config.yaml
n_layer: 12
d_model: 320
n_head: 10
n_kv_head: 5
head_dim: 32
d_mlp: 640
vocab_size: 2048
activation: "reglu"
norm: "rmsnorm"
norm_place: "pre"
norm_eps: 1e-06
positions: "rope"
rope_base: 10000.0
rope_fraction: 1.0
qk_norm: false
attn_scale: 0.177
bias: "none"
tie_embeddings: false
parallel_block: false
init: "normal"
init_std_qkv: 0.0357
init_std_o: 0.0
init_std_up: 0.0357
init_std_down: 0.0
optimizer: "muon_variant"
lr: 0.00563
weight_decay: 0.077
lr_head: 0.00807
grad_clip: 2.0
warmup_steps: 200
schedule: "wsd"
decay_fraction: 0.478
decay_shape: "cos"
final_lr_fraction: 0.0
batch_tokens: 32768
seq_len: 384
doc_mask: true
z_loss: 1e-05
train_tokens: 286300000
steps: 8738
dataset: "wikipedia_en"
MLP neurons of a small language model. Each row is named by its layer, matrix (down: output weights) and neuron, and shows model dimensions 208-303. Each number is 128 + 24 x the weight over its row's rms, rounded and kept within 0 to 255. Numbers have three digits each. A neuron's up and down rows have the sign that makes its largest values positive.
A block is one neuron, or neurons of one layer that tend to fire together. Before each block is what it responds to, as a language model described it from the Wikipedia text at the highest values.

Description: Later pieces of a number or word split across tokens, mostly trailing digits of multi-digit numbers in tables (12-1, 10-3, 2,6-15), also word fragments like Mus-li-m, mo-der-n.
L4.down35:122150153101093144135145140137140141141165165141125123129077138110125143147114093119128130145124108108122120121150154085094164170144148122077092163113100161138141148119129065084125105126165131142172146139096167110096106120115144175120124139168085133121125141106126120144135105098108119130
L4.down187:144095109127137105132138148140165105132133141102098126105163129126131123159166138133159137095144117138124130124163122109129122105148164102139135150128087134151126092109141077146143117116116135145155113133128108115128130099158141165094087148138153134115151121179123151108140152129121155124
L4.down232:150120118125104089121116123133152092094168151121125116142114118124143114118148098102127126131120070110121102140152176116148131127149155130111079135137164103093136125097108140108130122089161114149068125113135101123120123139149157138144118108084119091132100125173125133097166090145120143119
L4.down309:122119136148156119111123117147113195113131126145085141139108117130155194120147137080120115124130119120130134122107144104162191141146117126112120079128087079192166181121101102068113138108131141135106126128101135161123106098109161137146123101121115130116112158161131126110094127125129132139
L4.down556:137171161139144147096142128134139152121101111146111113164094113130138127143126119130096120107102118105164115135101160144106117140129145153139118137137085140109128102104104111139136129094158071143163170148113159094147154184118131126101151093118143078107101145167140155121155130114108113125
L4.down610:123130119181157122167110101099145145157170155115101128154138165134084128157119124135124107153134129081174193075151093139112143112152121123134113092130115149066144138136110094147117129166136173132111146119144135124112112130157148110156135138114132138175146120111131146143135158170144117114
L4.down636:172155130154119111155107146097124181128154197164061160127116122107133112189101113139161105122085158119117121133141102086119170135147171108119146141122136125103132154107139105112119143117162134128159136120142140164097141141122127086132112111110151168114129117132102118144121116111164132145
L4.down637:081138118105133128107110147170142107118130148107127157117144103130138145132117107107131138170133174104153182120093129068139146172126133132154126137112114159196143140131129114141123120151161103136114124134107145117123146076107150134110116128169134110130128152135171152165101128119132136164

Description: Word-final subword pieces that complete a split proper noun, mostly US states, cities and countries, such as Ohi-o, Baltimo-re, Atlan-ta.
L4.down47:149116113113132172131124136175135117161145133106122110104121173090100139129112145158123118093159113109180110099116123132153098131127161144179153150119113102107142112096156117145151126160130099124161123110119134111164111116111116158115156124113103100175133125127153113124120101098116139138
L4.down85:101137111162158133190154074141128139090134144116130122094140171129114134117117129122119139125144152151140129127067165091123138129114155138164152161151109129113112124127164139108107102116098144129147116109122114090139109127157151105091117168141088102134110122151133091112065138160135104120
L4.down110:148149082111166127125168086108092149093120119118129168137119147122148132120132091126116136130134160090117139120086114138141147084161143139119175135157119143122101115144135122105122176115158150147137134139140147134128088109093092136146099114116110170126178082106160138139092124129115127132
L4.down202:131165140134169143162099112111115129095140084135103148130149109134117094103092185117154091110099125129089173137142119108139125140093117102143113135158163171136173139106117153120130166184106117156122145107117125142152130100131110133147127147157110140105150154103089116121141119139149109109
L4.down368:111170117112112135100109157139094167145145176130101155130170135160125131128097100117139129180093167121108156133093132137172133105097182170102079135131134133120106138156104131082117159082106138146148140114143124142107153102110167124156119096086145178130137153147118130110107122159112109165
L4.down510:124158145116123132120156176100128123138101128134098180171114120129184115144144126120111149149100122118112081082118120137108115100140140131117155144112167172153095164131157131072141127075087130130123110131136164135122127187098127109114140141117118047112096106131133115145138152135155101109
L4.down574:142165111163128092113124129146094147152084096120078129100157139136134115136101129129145131123111141097115138146090126185118090110180109140153131109091146133160120131111130135130098114167153104145151114150136107120119154093141102129150107124093160102162089125142123109140125116118169128141
L4.down630:139139124198116087118127126150112109140137117169126102121173180153178118123107138100106106136135128136111110126137097146128161136114094109134115160107100088155121123119115159149106149110120143107119176146155135121103109135092110115152137104151179146142126102129120137136141134136077120109

Description: Final word pieces that complete split place names, mostly US cities with sports teams, such as Chica-go, Kans-as City, Milwauke-e, Bos-ton.
L7.down71:112149117122112153144096135136117174139123177106143105131131131115127115119133181124154129136112148099110109095102144155123091144123117146161133151128141144088133115131135102135133161113153126090121128132117143131164121102139116158135121145136118107119164136114141165162115112168097112125
L7.down94:099145166165171096116110128169132093096126188122127130136104116181099129083112191148142162120141133122110130150169151146078155135106078131135148122118128120103123166126092111165144128129097158102107131151103113134123100127136107143140092166114132112127158092126127102127168116097179147140
L7.down105:185095115159121130140116120135116122134101114141163211133099155117135089117133129104153120089152127154134150112142135145122146066123091112139104108162111121072142134128114116105094106120159108087098150136127139104150170112111141143121117141139107149133129156134096137149122107153147172146
L7.down205:141073135122108135156145087138117138177144138128139155111108116132115143101122115148138120156095169118198122111163163131122108115105098160157119154145152133105112140114207081108127141127111133116138138149142175128125130095150127162188157151136098137164144096144106160129153114105162114164
L7.down229:094125114127098124109146120165173097099144142101129124152127168163114132147122127102147126174147169144148150136112141073158136142133119117162139140125153121105122108132101136113103103104111175108158123134145138121138115127142126133136148129143106099140081081149105093128105113165139132135
L7.down413:157180161138151112121134130126147146153149118138107100148120163105165089114153162159135119134136080156120094150137122144118166110136082133172172133150153161126131156120150096115133118106123122159165079132152130090150087120152131122132088047127083127152114100148125130141152133106124119130
L7.down437:088106092136139133135122147130110109167093190151104106137160182091111152125138109138139087142116140129140109138164152145133136162122120100124140097146115137110118146132130165131161116117103158162179101074127095144146132132191152130143110202121125165130098135152139104145095160121156151141
L7.down569:094173104146167128142090102121150130094115111051137152105090143192131113145096150155115164132123145135080134154096116107087172104151138192132141156144104102129175135118133137115150140140128129113161143133153176136120149143113137154177137141136126133152135157123133143082128148101110103125

Description: Second or later subword pieces inside words split by the tokenizer, strongest on "ot" in shot (shot him, shot put, snapshot, film was shot), also Votes, Ballot, Yeovil.
L4.down162:140171137149124145156118078127160098118092129141095119121117131075129151114192145142120130119161156148142149134136145107124121148172143126135108111114127089128174114128093115117114126162151105150179124122163116128128141141127104145140175116095143122119142134119132169191111156118089171106
L4.down246:172181096097139142153144105079126114122159093132090108109140132139164138170157138147156114070109174111145120127102159099146092158112150127114157164129112157111152117109107121146146114109120130127154173119102141135140177163140136162109090095130115156151134149124134149104109127167144159173
L4.down265:125092148070131144132139092173169121131133141104122156119131125159129137109139127128073135129144102098105123141079143127084140098104154156123173117106098128119114157166112135108120133111134106139142136126116126100126144106104096113149128126195095203158130143131109146157153123082140110133
L4.down307:125213103151133153136135111078158129140150135110110169146130117140122139163091094136139119105133161159104138135083144153172107126110135092128156145105163156122120142119139174051133141135137051132102139124130133129146107107139111197118122104151143142116110118099115132077132170146131126164
L4.down333:136119139116164135109128143116097144171124137119145102086100096162109108112150155080121143127120136105103119124161138119160133091142155066112134142120144119114110127155101112142124162098155126111130129134144101146126177134126126154131109122145103132124125146127141125134120132171133130111
L4.down533:115103118118123119103151112164152112100092117100141098116184101125121146123130135136164151127094104138144088128124110122157113136132115127122127105150157181086098117127131114148135154155140124103113096100158145072115138136150099092145162088125106124154123121127134107143135105118149117131
L4.down569:099093106078124116101159079120133103117114125136127096094115139158132139153158097127141139116117153099130117161174137161152101122107123137158131076079107136181119129131121110166117102122102145109115055089133128132124112125092142117134083134125124198128065106141142130162162154130129114119
L4.down593:148145102107117143119130130119099125166119118159123105123180074162114104134130167117122111094128147115153121132102147128128141122128186104123128107129166122134090141108138110128105111078119166155128109152136138102084115109162162116107158109107107108133095091154140162144136183106127146172

Description: The word or word piece right after a person's name: "of" before a critic's outlet, possessive 's, verb endings (resumed, refused, decides), "and".
L7.down188:140109099111085177148154166156129175126146116123112152134145122105129139152148137161154096144142147179090165116105120120120124133139149115174153163125127119141111099103117151139105156127137180095153158107107112161136112164131100137136154121152139144122159090148103112137110137132109144067
L7.down320:103145126140146122132074094091113112143134112096126119128138108069115135123124148120157130165150103101170131169118119128140150121120095128109103111157142110117158137150152143127128184116161098150094094134131122108097161124145145140146111147157148137141117058123100090085134138103127132155
L7.down329:130117162178144127116095161142139142130125116133151166108125127104137098119144143133154128116125128153116123125132118098117094121117085113192104100163177114168128125145139118127106128172136136074133143110117128148138117141115130149154130125127130117083112086149149112104161129161143145134
L7.down409:120158103105085094094178142115122140129148131151133180149136154125164114090136110108135152123157104123154147157103133115153087137056144128108109087118126120164143116114133138101135123121124105156122136149136109123103152185138135135178088138111152144132109130126119114125095160102112122146
L7.down495:132144071121103152176084108094134180156116112144140135097093106142106105138142140105131157136078175158147106080105166183128112163135132148139106096129125138148114153155125136124161120088119115146138094111083053115104122140141136137162104133163162152137122147177137126091093130091128127138
L7.down560:145116155123096098110134140149124138179116171154106103130137114121122167153102120153109096114147161137111122104120119093170151125190130105126123171114130141121117129111147153103072123135129084101111111129161155140117107081132077151105155128115120140116135131160131151179125090191161114120
L7.down592:109070094137098175154158144174156136087114153096119127145153089096100101140130156112090102133129125081102122137064174094155108176115105142127122112153138169106125143132122107147129133135152118105134160121123097109113130182167147110188090114132129139122103124108109090158084136176151082154
L7.down593:145137119106135123127103155108127116114144140144124134100134149160129104095145112150145168092121125126122113107122087102145145097078163126114157121105162135078201147137107144124125073153140155125120154121109105140104127176125140140164158112121158161149140108116094156102114143155083081124

Description: Word-piece tokens inside a split word, strongest on "ot" of "Votes" in election-result table headers, also section headings and words like Cent-ur-y, Massachus-et-ts.
L7.down60:102115123146133145107105087142133165117132140163124117105118140146038123111144123126115145111124155132109114153115164148144103082145133119103136107106113112110118136110114124172158142105122130179143120113133094132115162099136183154183136130124106168136111129122124100117149100127112127101
L7.down109:114122137152112067143121153139136134117139149109084126128113119115112131170124120109131123116117099137136174117094136130134159143133121133131131190160095122110119153113156166091108138129130114081063113110130133138093164123138114129106120119148147146098157111163146151143137121174134135138
L7.down155:125111125123109167124150110136155182141141124152104124104133123125164141173088155125116174120150122096148156101123148166144135118168124144099153118109122139130123121153131088176137112111131131092095116107111113128146161111095132127101088056127113125144099116121107111120138136128148131113
L7.down202:169125191131136081135141145115114120124144089119167128128068113119134173149144156147128111157131166147148092127097146179108121113078132144102136092082108074118132115131128067144135128145175160147143131084170177158099121165103133095129127135127160104116089144140118116108141072090125156172
L7.down207:106125087119117144134106104151119163140100149121179135214150148139133128148161136120127090144147166123086089126132150107134106107116150157160116136161175142198099092129148129110112177140137170148147139111117106122094131149145144119144097126146154125151144091097138120121120118098153133116
L7.down230:155130103112081106132094144124164111157126191134109101105158166147087101125160136139120122147157131098142136097115154125173135115126142086153115116134130107133170121100104110135149090155114136154089096085115074153175144124143144101171118121142094122151130124119107127133141108131085127105
L7.down365:123143158150149156128106112109104107149125123129143153115129142124124129144162126080098162109116146098139122143117125105109143140157117125160127123155119112051125108119110138147145136154100137103144116108113136173140114124143109150149138117144111124130098113124129111152130135103121088111
L7.down510:108116130113144123095122141153112135106138146121109144150131134127121143103119127137112144152133047084138135147114118115125103132129156113107091120108137124122128097136141143145120077161089091123076066117146123199167172125146156175108137098123145103116119136109135135102150144167101120109

Description: Possessive forms: the s after an apostrophe (William's, nation's) and possessive pronouns his, her, our, their, including split-word pieces like H-er, H-is.
L4.down7:108120118111167154148119137161116117191153097066140135146124085106131097128134097117125054135124132118116134125129162134144137153133113090135132118117117119118153125117147126149126159133153105151169140109101122099107132117157154187120124130137120112147093127118080158154123132131142144101
L4.down8:078103124112148106146095135071158120149163159111104119123147122104122138108185114098124065182126129089126137162136126142111136155171111130143132143156134157174155121101145119135107141148156132163115140114129131165140151132113098137148126177126112113131127109139092126126109142130133153133
L4.down78:111169142093106165168157184132139118160115085108142139106129170161144134115130110127106119150115153122155138141111151103118138095133138134158137096145119132133127160128107122154131125089123132147096139123094088102144175155149116137113105114156131164110092129142087108160118155125134076162
L4.down107:119098140160144179146073134169114127155135153120110135151111118140101137121147129132127072141170160112155131099144128125162144094152148156117128171115124123119140148111103167116143129118059092158147076127125105156097101154163141107122143094153112146149121128138109125096104139103155164138
L4.down200:052116096114111110165113091125103115090157119137113097159116130151127109139122107148117138120118141099145097106069147134144131093143142178086130102079103118101140162067154098123131062080088151089105125170161118157110120116106145090086126118126095132104134137153102136125159140150118145183
L4.down285:106130145153110165111119135133112151179118156120131130135106112117114110083122080104143133116109155160149094100138160114153161135116139111113124146110122121096129108095094153130158173120101125129147169130165108108096124168134156140152109121146107097151131147183126130138102143135149174133
L4.down339:091114091102145160166131116091118118125131147108115157122117122144092118113158139143100159080134117091104113100122131163139122116132116112109116127142147138149124109135156082079137124091164176139131153156102098163135076134149100096146148138120116097104091146137143137095123143132143088087
L4.down577:133111123152157077140168135165150107125129136114105122133110088124137108093113139107145164121093144127098119150122161108130121124094124111153143142105118107114140120163104157125076144118115134122088156132145157127099098127165150187148128155118101112131155135160105116115118167124121185117

Description: Mainly the pipe right after a candidate's vote count in election-result tables (e.g. 12,559 |); weaker on "his"/"after" in biographies and mid-word pieces like ra-di-o.
L7.down56:127121142113090119173137128060099119097125096134138156099128140152125087149108122146104138108138133108154081111129181136166084131134102127115145111134153115135114125140163129194101116123095125118122104112159103086130118135095094111155101124128144106139131098115142112139155145105139095128
L7.down91:077152127107090095155109115087148088144108131135171111159134112148108112120112091143109143128168126105146103100191098119131090090133122152124132117116092120100121102159110127098123141136108166117102137104143182125104109069113177150164155173094089160141149102139115130142131116116126080125
L7.down221:171115158065108087134079093112122118124131114149123136177123127095159103106116088131068137119131119143138129177128129102178139126105141098132123095146166146072125132148127148159162089118109111127132165075107139092149127103101154160092172109153113119122142135109135116090180140138112133135
L7.down233:142118138123104136097119133126120116057173095116165137138119113129147123166121128124190152096068099107142113120120132123099136146114115107180107131082091071124123099114135121134101133154107120157112141188118132155112135144134156114163140108179137092159140124130132074105139139123115125103
L7.down403:096127111081138078131090143134073131109146100126155137135146141078113096137148118175145082143128138089090106103104160137099088159128130134149104158147125115102118147113144148121115141146151108118147106134105119145133144132139147116139097141130133142125115129121137107160105139155133160132
L7.down457:121117125157146119102122127130100142131118141137116146126102100065101104154110119156158153201147138101118135126140135165081148126135117132106134133112123172151130122138171121099152143132114117128140122132121131104113115121134137166143136148141110166143104114103129129123129181115076134103
L7.down486:119088153113153159134148157180154079141162122111098109146108138095152146110150076153143126121099084145147116141078163095149122112170073063145107138148091131129116139154147170129130132124120080113125184136121106129111139122141122157119114118165141146134097113101139118127111137119119103136
L7.down552:133146108160123123095100130099129118116103106153154151144134100108113141128119112171130128113112125138169123123144155087153119143118129155118188087137164120128107151122172131108126127109115126122123101149088141108161118160131147131138166090123111124108080124141096141138128119143134135125

Description: Second pieces of words split into subword tokens, as in N+ot in Notable alumni headings, Ho+t in Billboard Hot, almo+st; sometimes whole words such as not or most.
L4.down48:119119107119140179168138158116162130141143118153139109105174105113101147119087098137141154132084125121128154132115095105137114124130145132101169163128127108131098150150119152171110085134124176136080126088103127150089154138139129183140112152109141088120112120135095116114144148082167102125
L4.down52:097158138155125105140133150119131124086123144162117134137116158108125170110123122118116140159173151104130125163128118114131108135139087118136140138123155136098176108186135105073153106127135148173119097118146160123145127115156128127098095165126103136111138110112133148117100110144150123122
L4.down272:128158100122116161125152154113101115139159105153150130172157114141107121113081130089153157135111139115057151146143110127155126121137109115115141148104130120159111174079125160119157146118117119134148135059118097126085106147134112171109110114117138141126101130131118142102137164105083146150
L4.down284:128078151153136072158113098145154110119131150092125089108159107091091158170103123126102149128105138163122164151133112133166105104121121122154131115131132068150143143141156129119130124083098145114122134129107098126097132129120122088059091139166151120118151132144114108147113099086139069133
L4.down380:116089175116133111135108172113151188151148142151138104099156142122110151099137079108141146131109119085130152113138156135076112128119109117134150143124098100106111100135185085145114187141162165137165109126112148139117148172132137186127127164096116114133148121145124164104141145151102087101
L4.down464:164098127097164126184134106126118141112076176148121147167160081131129141115141113122145158167186172114135140110134161153136113107116142111106121147112113141142163136103109155118115145132151142167113138101093141183107126100151132153108111129115157142105136138118114094152155108114159133095
L4.down546:147107117119144132128087115066121115169131125185091129109139126148129097087110152147177151110108087164137129116101117141095099088122101148135117110126133136140122148114146160151134154121138125141093144086118089114136111136148095122148127133122101109164113147106093125095145122155140118144
L4.down564:100145091143103111157102106143129137124115112181175186154125145125099119121176122096131100144110138122087165108139127136114141098113136103076125152125127100127114118150133115095103144129156161135086144105128160155124109112177166161136058138115126144113104174072103141104182149099120098143

Description: Last subword piece that completes a multi-token proper name, mostly places, people or institutions, often just before a comma or table pipe: Bordeau-x, Braintre-e, Lafayet-te, Renoir's Augus-te.
L8.down171:113151113169132127124142159169108139153132158068132148161135112145115146167133124119151140143091090120109142131130125079151113099126099133168179146189113170108115106133146150148105121135093110121195149131093140126159068122111086136130146139152123103133097142133147129130160147130133106113

Description: Infinitive "to" or the "-ot" of cannot, just before a bare verb, after ability or willingness words, e.g. unable to, refusing to, cannot be.
L7.down86:126090141115147136084132133144165133096131103116127118125129136080107195088101119088128110144121165131098139094090160123127143165151140112130114103106108136129165139131102124080139140178127135095095118185129131113069120162134192097150106148122101139105133108136156126078108175084145095171
L7.down92:135149084183143146140111120103138092125140161142061154098139103118083132122121122146140080105175114107125170072165123130148134141105137146116154129100168119161137124153142097162094133127124130133128158123111138117114114116153156136108095088148099141122085132147160140136090157148150097153
L7.down156:117098159150098098112121121157137097149134170132107128096170090119072133156111110129122139153067138115090117116105117105157137165161111127153099177128119110112133143102210137127121106100119144123099150124094110139147114130121148138170114117133131108143179118150116127098116161131113170093
L7.down215:148135148093119098115093118122124132118121117105114120120101160096099094138134117130105146148119165113127092091136125136110154095134114108134130113079143109163115130106138143127116100108131146131091086159134105114143133148130129125148097130162114162158107157087124103129146119125136092170
L7.down288:150182155163114117152139149139138069154095184085124201138130112085115151136080096127133121133155136113155128100146133123177119106093157109141114114090117138075101155128093113117114096153126160127124177158134117126072080123113121110110173141107118145152143124133120078156118161151125108195
L7.down391:139117102176130127120132101147176105148159107135130116099094146166165115158141082129105130118121089106140168118149097110140148144091134097123114116141136132145122105126112105140139160105136144105176139109094129171126113165085109158144100118130078109202144116120096138130104135133123122126
L7.down441:115142114075135160138143097150125112148123153159155086138154106107151076109086116143146076142105108151139161121083111111158132133085126151136139101138116110146116166127169108066149163156120103117121171106140163115111172111111153133137130130156096126130105142123137101154117124103122093099
L7.down543:112102099108138146118111166172156101108153109108133121125162116119160128137103161043076122148083082127160121153128122108155111095140149121102106120135113162157104159141130100155126157132124128148131131154117123079136164122071127139136128095114107105120123135143139110133134108138140152123

Description: Final pieces of verbs of beginning, continuing, resuming or stopping (be-gin, continu-ed, start-ed, resum-ed, began), mostly in biographies, plus hyphens within compounds (well-drained, 1968-69).
L8.down45:115123152110113112140152129109107148117120056124120140172153123161083119100157125145118111115143107120122120119129132097120100094069154117126098153164136138102126087129106102137134106132126110164103133174160133076161113185146129138119115169123138112156136152130142118152133154096093140146

Description: Fires at the word just before an upcoming main verb, such as adverbs like briefly or later, auxiliaries like have or be, "to", and "who".
L8.down461:132155145118107165139138108106159108175147096174108155127169115117107139138101122138105086107138135175114165107102149099116115105162128136103101102123141135146184111137149151146102136105164159153140092108115130159118146146144128171172160150104118101153118092132151110137058128098177073128

Description: Fires in biographies on the preposition or verb suffix right after a life or career step: educated at, graduated, played college football at, earned.
L8.down325:102110120089107145103142118143150107139109154125137111137150137100147141093128178129134123090099131123133177111113146121097100110115139140158130175106110166116128092128138133107162158108107125140106120144108125089158118112152119084112059100127130127089094122102108152154131125119131113092